config = dict(
    num_key_value_heads=10,
    norm_eps=1e-05,
    max_seq_len=256,
    max_steps=5262,
)
MLP neurons of a small language model. Each row is named by its layer, matrix (up: input weights) and neuron, and shows model dimensions 0-191. Each number is 128 + 24 x the weight over its row's rms, rounded and kept within 0 to 255. Numbers have three digits each.
After each neuron's rows, "fires after" lists the tokens most often just before its 100 highest values on Wikipedia text that the model never trained on.

L9.up803:143094119169131087127137118184077118113115156132184152105117121143123150127139112153113175161118167115167122117085154121138152123141111089101137133132102141136145111156125110113151117089097070127154114114166142176093102093110150162151121153072146099148128119172133153140159120112168133112105096121133078095134164122175134108128164134124096160173153110106148173145176161118138118101109130143124114136109135144123103094113110119144126124125136151103091078129133104164133121100116134128137140139151125157138139146105114130124124064143149117101107116092112150111103090086137156090
fires after: " |", "|", " ", "."

L9.up880:134155149169143138114142132186113128107125106117140096125163128111118144149097119163109148092117110160133126126145138122119075173110162135112145153129098152157136197143157157116103109115154130139133113149150140050105119096110127167114101154137144117162156107173184159122102144148151133126100106171125087103148139144126136136122127160136162096113138108114107150130125111105102128086168126148108137088144087119126118166148090107114086105161139127130113106127132163134089158110122131133174162128091118103157130156110099103114115108123152158122079133096100090165156135106128123122
fires after: " ", " \"", "A", ",", "-"

L7.up534:191138122144135112136123103129152079116126130118151127129166136149087150115121116140125084124101122124113135143136134103095109080124118123141162124141142131171147130146108096175114168134143128082153111166101159115127053120135145166107125127164110173130156141179132161119165115122130139107109134125106108120163097104121152111107128146101145086138113149152142088112129134099143119131109124138129115147100113119088144212108178119180153162092152114139122152124122126064150129167123114119129122136144092146133130147111095090132121115145101108139121062129146136137116120162111129128
fires after: " pro", " no", " Pro", "chi", "n", "li"

L7.up750:111146135144111133133155134158149135137095119116148122080159094109067140136158156155091086152119136155116190156144103096127079126099145128170126148162168087118120113157094175129105127142138116117122107118087104118094102147158091108138151114146124137131111109107153126132110099143132103143114138124132118130133087087144153097113114149119139102126105143143107150097150113099144147126114159177077135129114110131194109083107122098098152164097110131105091118132115138146115097115124174144167123147145127129155104135090087125162159123128143132138125115157158149112121151115135130122
fires after: "A", "D", " f", "P", "S", " F"

L7.up809:175152112170138101147096153166129087140146141147128181079130154128101114131106145111091184139132141065122117155175124098084149161160104132140124134101119130112139120163089117187099125120159115115132136164080140169120103124145140078099125120092103129166150124138137139147134130104101124066151127151104155091107094125135191135107160113129109156148085122135110107154105180134128109158142121108114151116111152123109122143152115155134133131134141119148152136154155154102128117116137121101147119129133102157115172141153121138160130127108131116143117116102097154119163123092122138114
fires after: " Su", " Ra", "u", " 1", "ra", " w"

L4.up320:139154135104143091179116202075120124146120152146159121144112116095098081171125122139115119139123104144150136126117141109142182110170121153087134138119177149146113109102104076114130115117131180099186078162121099127163152123118162079152136190123093113120115154147118096129094134102103140130163124138173172075111155145115136113142103127128099126103131132076129129111121101128116140157126136092103175145120114124136127124149165134087144111123151151113142111083128117136122150105132154124146136129169129177107164111094147118137121110128113126123137122157091154101135162110134107079
fires after: "ri", "r", "vi", " Po", " No"

L4.up530:142139125153114177137171131144119153085178123153085122084121078150104100123101154139108108112106148132152086124161107153097089132150115149118137143132127127135123142107077185180136172142155113127112140147135113161118111091135110113117171144129130143137137121179130113133172127137118119129106187097158142099115145091123130117109152104151097130128123137138155186141092189116175126119142169167146111095133143130145139147119111108156141107091150149133098147135121149112108148105137116131138122126125134116112110139148133114114148159141100132137125113122082166111126115080083087099
fires after: "e", " E", " in", " In", " se"

L4.up358:087086134105146108171102133133132129133124120116104114118133167083117162117099159133117174130143165145169133133120110141135167123134143119085100109195143085152099147161175184137129082088108120148137149149122140116117139138140039121149143133136118077124118135136081118111159107088133147108139159142138132124155166134103163125128089115134125168128157153124106111123169106153134129128099124116112109128120124134171126155155153140114124080124140136117125132080149110151058154042131135143141134145094112118089121165126104146122142152131120126152126099081110168135093130100128129126
fires after: "y", "s", "ty", "hy", "z", "n"

L2.up886:149140117067141124123119138103123091099159142112150111120127151176113118149105164148113105105155101089130120133107107128095145106127190142148125112138157164140120116132162125125105125135121132136169174147161116155123135081114106101119150112103124129122177128158126154088132075151135094112123112125121139110113153162108159140122164175136122170126110163117122132082146155130139143078163117143174147144132153159138130149107125129149073085174104127100176151167094135138079095132134144133128113130091182116107169143125136100113092110139145093116122082134102120148099117124151107101
fires after: " ", " the", " in", "==", " and"

L4.up269:080087076120124105107173141131138120129174133133156123132130104121101147092073179118120140085132086081149110095148105126154128112158096089073119099166122166143130161133152128141107154142158133135080157133122137108113095125126178129100124131072144157116131143133163119134139160132180099136104179146124071151083122155171160164131109106136154114143165170104132150116134146103157145132118118157152117122112109162150146145117147147104150126107126116124100105107139154131137154115109146120152100113141129120142126129163101144095134140175131143121107116119118145153160165077162107093
fires after: " E", " F", "e", " No", " La"

L4.up221:128105091116181080154106119124103144125149164085105121136148145161130115129133136136100112105147110155113155133147144153135138144125146070108121122125089164162172150158141145139125171139142127140086118136103108123116120164134146107112121100167133143131117178112121084092147150140121117088124082104073113142126150137149161184142143123132149109135126103129126099129138106100107122121154124141143148128134135143097106179112115115126143174064078181134120136168084131127122139067084076111121140162148088174139103110151127103128159141145124130139142129146125142145125142149095122106
fires after: " pro", " Pro", "u", "au", "va", " di"

L3.up202:165121079082125147184166098148127114107107115168118094101162128129123090131102138092134139145125105117123141146133138135129115104163135129108092140105142150116125160135121130151129153102108133186103149121129126147139113102074127106131118114116142112197142115178130122135138166128108099106144139136118129118074196114162147100080167108133113183108178130153108110105153113154153125124149089135138118080122142121107170124159105099093157114112127126109153137088099141131107144127143119089077137150113129118129127150166157156103147129158130141135135126145109130163133114128133111127
fires after: " P", " ", " in", " In", " A"

L9.up87:122121103141123094097094081137113104123172122142102132084117122101127136115137136134131120072149142158136136103131125154133128149090162117134125155090152096150120116125116145149096165100159103139130159139132144135132091128137136127099163123072135112119141131129165136106109123131110094100112121134166147095115116100105072115142128149122116109141191149141132119130111150174132114157148135139133138088153131112119151141112175109143142165097097115106116137133151130176156142105122159159149135181125104078103129159083158085129185133165075125098084154142143124118165112100155126119
fires after: " ", " P", " S", " W", " T"

L4.up199:142113148066204123112075157148139144108161126093161117152124130134137104124109116125090153171123087146114145153121136097089112158145141117131086105107113166148112141081111124114095184111124075125120140160124142103163095071163125137140117151116132138142148150159117125147107145176073145131111113115114077124130109138140156142117091124112084151104134143143109158075110095119139150129157152148143128120145096175141117146116184090161120139113138108141164107121138132139103136158108134134118133128110126128145103111121166107090139118136152114134137116082097128069140174150124149124
fires after: "fe", "po", " Mi", "cc", " po", " mi"

L7.up563:130127154105155118129109105107135160151126088116117115129129130124111072124137147119152133103122123112108105120125127102138141111139104174129123096133132126169146138138099157138100114178158129118161164146079120126151106181121136124130107107128117134105143129117113140087140188141155083114130104125098121114123157105116167123134112153067116136152143110128111114104090132111129146146083166111125118094142090085143128117115127155120093136097172121129090136162127147128156150166156142101179131151158088139185081122156085074157123106118115106104123145133165163137116118181138130103
fires after: "ten", "or", "us", "t", "on", "d"

L2.up237:134128120140119144139127147126131093094125083158141082172148102143061119127119115074117132087148085115129075141122187083151149143130106125141121128133143183169120168137121104128145164124116099127127098110129126132133094133110173138113123162142108105141140097131111115157160169119125149184148161107161120125145069145126138161132107118150155105137148138149112118119140124130154145120155149131130167130146069126132121115154103106118175145121098111142105154162155110125139155118102127119190134139137133124113132128146114155127130101140120132100126125134129111115096162084133120199
fires after: " f", " F", " Na", " pa", " La", " Pa"

L7.up290:129144153068161116153118118137132119164139140095139144159132147128117112140147138098146110111119149138125131130129141158153109149170160153060157118137169116151104147136176142151130149116103120100112157149103102094092111102079115088152112123092107136137171146137110111139097108083148156136110100118064115099114117197131136112132131135140128114099118127114138069107109128119140143131136126109140087128106158146126176139123125131167118157151150154119088131094132121095067151133123127128126119147126108152110135138119103114119133128158107135164130139171088105119148105098176181099
fires after: "ist", "y", "s", "us", "ical", "tic"

L3.up762:137171120104126134112150139139127128096130155118124102155128148157118121112112104106120125168131163118124109178147171114184127126165119122096116148119140141115123164133135121100126155137069109141130181132130163057140111096099121160114137086108104152122151147150111123117105115176113165153144175141137164134117104152127135108113100126131118093115113061140135126125133163167134151126116132066144146131140158139153137101125074125187137133133099091094095113076146145118170135093135151088096126121113145074146147116145108142130123121137115127122130127166079117126151110115162139143
fires after: "ical", "st", "ic", " inter", "tic", "al"

L3.up769:121141134083118104140159089084103120095126110114133113100094157108135137129097149119083111135106169131153131142116168096136159145115137141148139126102124172133115157131114121164104122107116148116153110101147128120112099181097143141119138120112133109150164154129123111110159124132151148129164122183134147125128181135117145100146093120138147153082139117191141120122148145101132179121115128093145127166111113108094130128126134114139125093084098142174128076115101114175077152113099123143119103150147121154112166146106158164140117108140097126099166118153099136107128136124136140151
fires after: "ri", " Pri", "vi", " De", "hy", " Du"

L4.up866:162146114106101169135112141165121092117128106114145162117126108136156112130182165149172108143141136139108155117106122135128123086157149150106154146125108127081118124139146107116102118095109125087139119102177132172115123116125123147110142090099094082125126152144108143096104140143124103098155157146111105068103143152145127185097147142101124126105133140138119139124161088095119152151156111150110142121117096126136067153170144136150156082145092133188140131151135085119135102103162152120154122130125129121147128134158144125136130158088138071140127081161146099128120125120124125167
fires after: " ", " in", " For", " the", " ex", " In"

L4.up379:137132127097136154139145145134172113129133151134176205110131133150130142133089130133123155052099146142152124126140102125107166119141124115145179118123131142098081132124133130155128079181135121131110156128120140124130120107117092144119112152104161178131113121132134131159138162158100145133155140114085096122151104120142134142122186151097130140095129119129140115109130123120121132123134144110137115139096122168110104179121178107075138171162125133165125104170150136064137097113115090110138109126131119128092165152156126106160115119107113177126135113092127070081097165110103140132
fires after: "ra", "ro", "ri", "fe", "li", " Ra"

L2.up753:172133140134093079137140178089119088155145120136137141135147119123081116144136112102112140103148143110157143134104145120118148079120128136123134118106139136131121101115145134116130177082075150110160117097125120155126140110133153106137095138126135113133131155142135135134143124140140122107142137099160099105103132129170189117151149139145164107119136113139136125154130147121149109106163145148154158125091150163166136131147119127118143159118142139148117119117128130146091095103100098123110131124142135103093165161157074082142123077132122161092144155174100106145095140087137129085
fires after: " ", " 0", " 1", " |", " +"

L3.up112:128130105170098172133130117139117136141097125109133104109111112137100130110116123137129141110122126113117104136102127113101128153134143148127175136092134177114135179163152111155099072117161123074157149115149125208147112096205099108117137112145125115145109128130131144106102122158113122096136121115158162140082091170128156131119117105114155116135120116109166117159128146162155100143124157144138106139133134089129143145095141072096147129160128146112159110166135094086150131098146138164098104131120124126128158099158099146129109131111126134167139162108130173107056141119133162137
fires after: "ra", " Ra", " Fa", " fa", "o"

L7.up169:079110205143112114145078127143159162117099110173135112151127103128086129131147178165081134103108127148135162149114132158091111118090140154126129139121101135155125164136148114168100094112152128147100109149136127121133134119121120151095134159129150116118145157123080164129140135129161120093163124107113115112085148115137143109097135114123122107147133088137120165127116129142123113160125090159068167114128084113142106116124167128078132150146138140145105139099118114131112151124114133103143127145124137144168126094127121101159155098110117123107137156124121127089124155151138136170
fires after: "o", " f", "vi", " ", " F", "n"

L2.up461:132157149090142125113129179111116120122102126085164160123122122144132125126144116110084126126145119123115136164141172135135097132120112138142137162137121079137129145139126133150113167096116119172084153115125109128201137124185116154149108083140142104134158125089159123171141085168162134124115149130107139140146112122112160112141107157119141141128106083106086123098095161157111117104171135089126112136134149163091062128122132151107128158133119134145122145098037139122148148151126158118104143144100160106146144131118140142134140084129129141131147114110109130117113130097169172207
fires after: "th", " A", "A", " Ba", "{"

L4.up158:163135114116123125099138136111106115121113170159114112126149146140107113113139135168085120106105144162109079169149121129128173114154106149121172105153121141104131090116114134111129125140114117153135122120176092120153159149132107157120127162150128150152134100120122104137139101154117092124158142129121122129111095135139129157118127066108146122154183151108106111168126092142119166112102117138102126165134149136140130128172171158143091089127150169133123154116111155080099122158141178097146141126121143076132165156159138076140118177085134097134141091117103138115120141102158071117
fires after: " New", "In", "in"

L3.up491:133128157118115121089125116128158110138137159088152119150120172135119136078141137136122167118120164117160101113120126134110136108126122109148168132192151171138127139051123142122157113117116126115120155104125112139069170136147135117135144180096063158159139143126111092161159136129123101157134145119161159144108151106136138092100119134124165131174158098130117119154124166147088134163143137136147136120098140132154124124134164085155113130152126134112096106156137178128130101123118181124152128130116126134113145143139139093097132141089140111143097105139127139083108116126137134095
fires after: " 19", "–20", "In", " New", " Win", "–19"

L7.up38:122191109150128136108129131144114139113106121139184126127088101138181154154131171084112128097115076169131152145133144086099147137133128095117125097130122125108128117142111073140116138145154097099109202103110136138101151139127134189128135123120146143155156132099152112145123154139077136177115133159143116118132130150102129113144113134115136147140116146150141154099099136150074121123133108125130112142158141115098067131094128132139107128146102128136117102117093129096139138150112152119125102144101155174122160120141173117147149151136112137104141104113086121093116155099113106104
fires after: "ro", " Mi", " Lo", "la", "fe", " Te"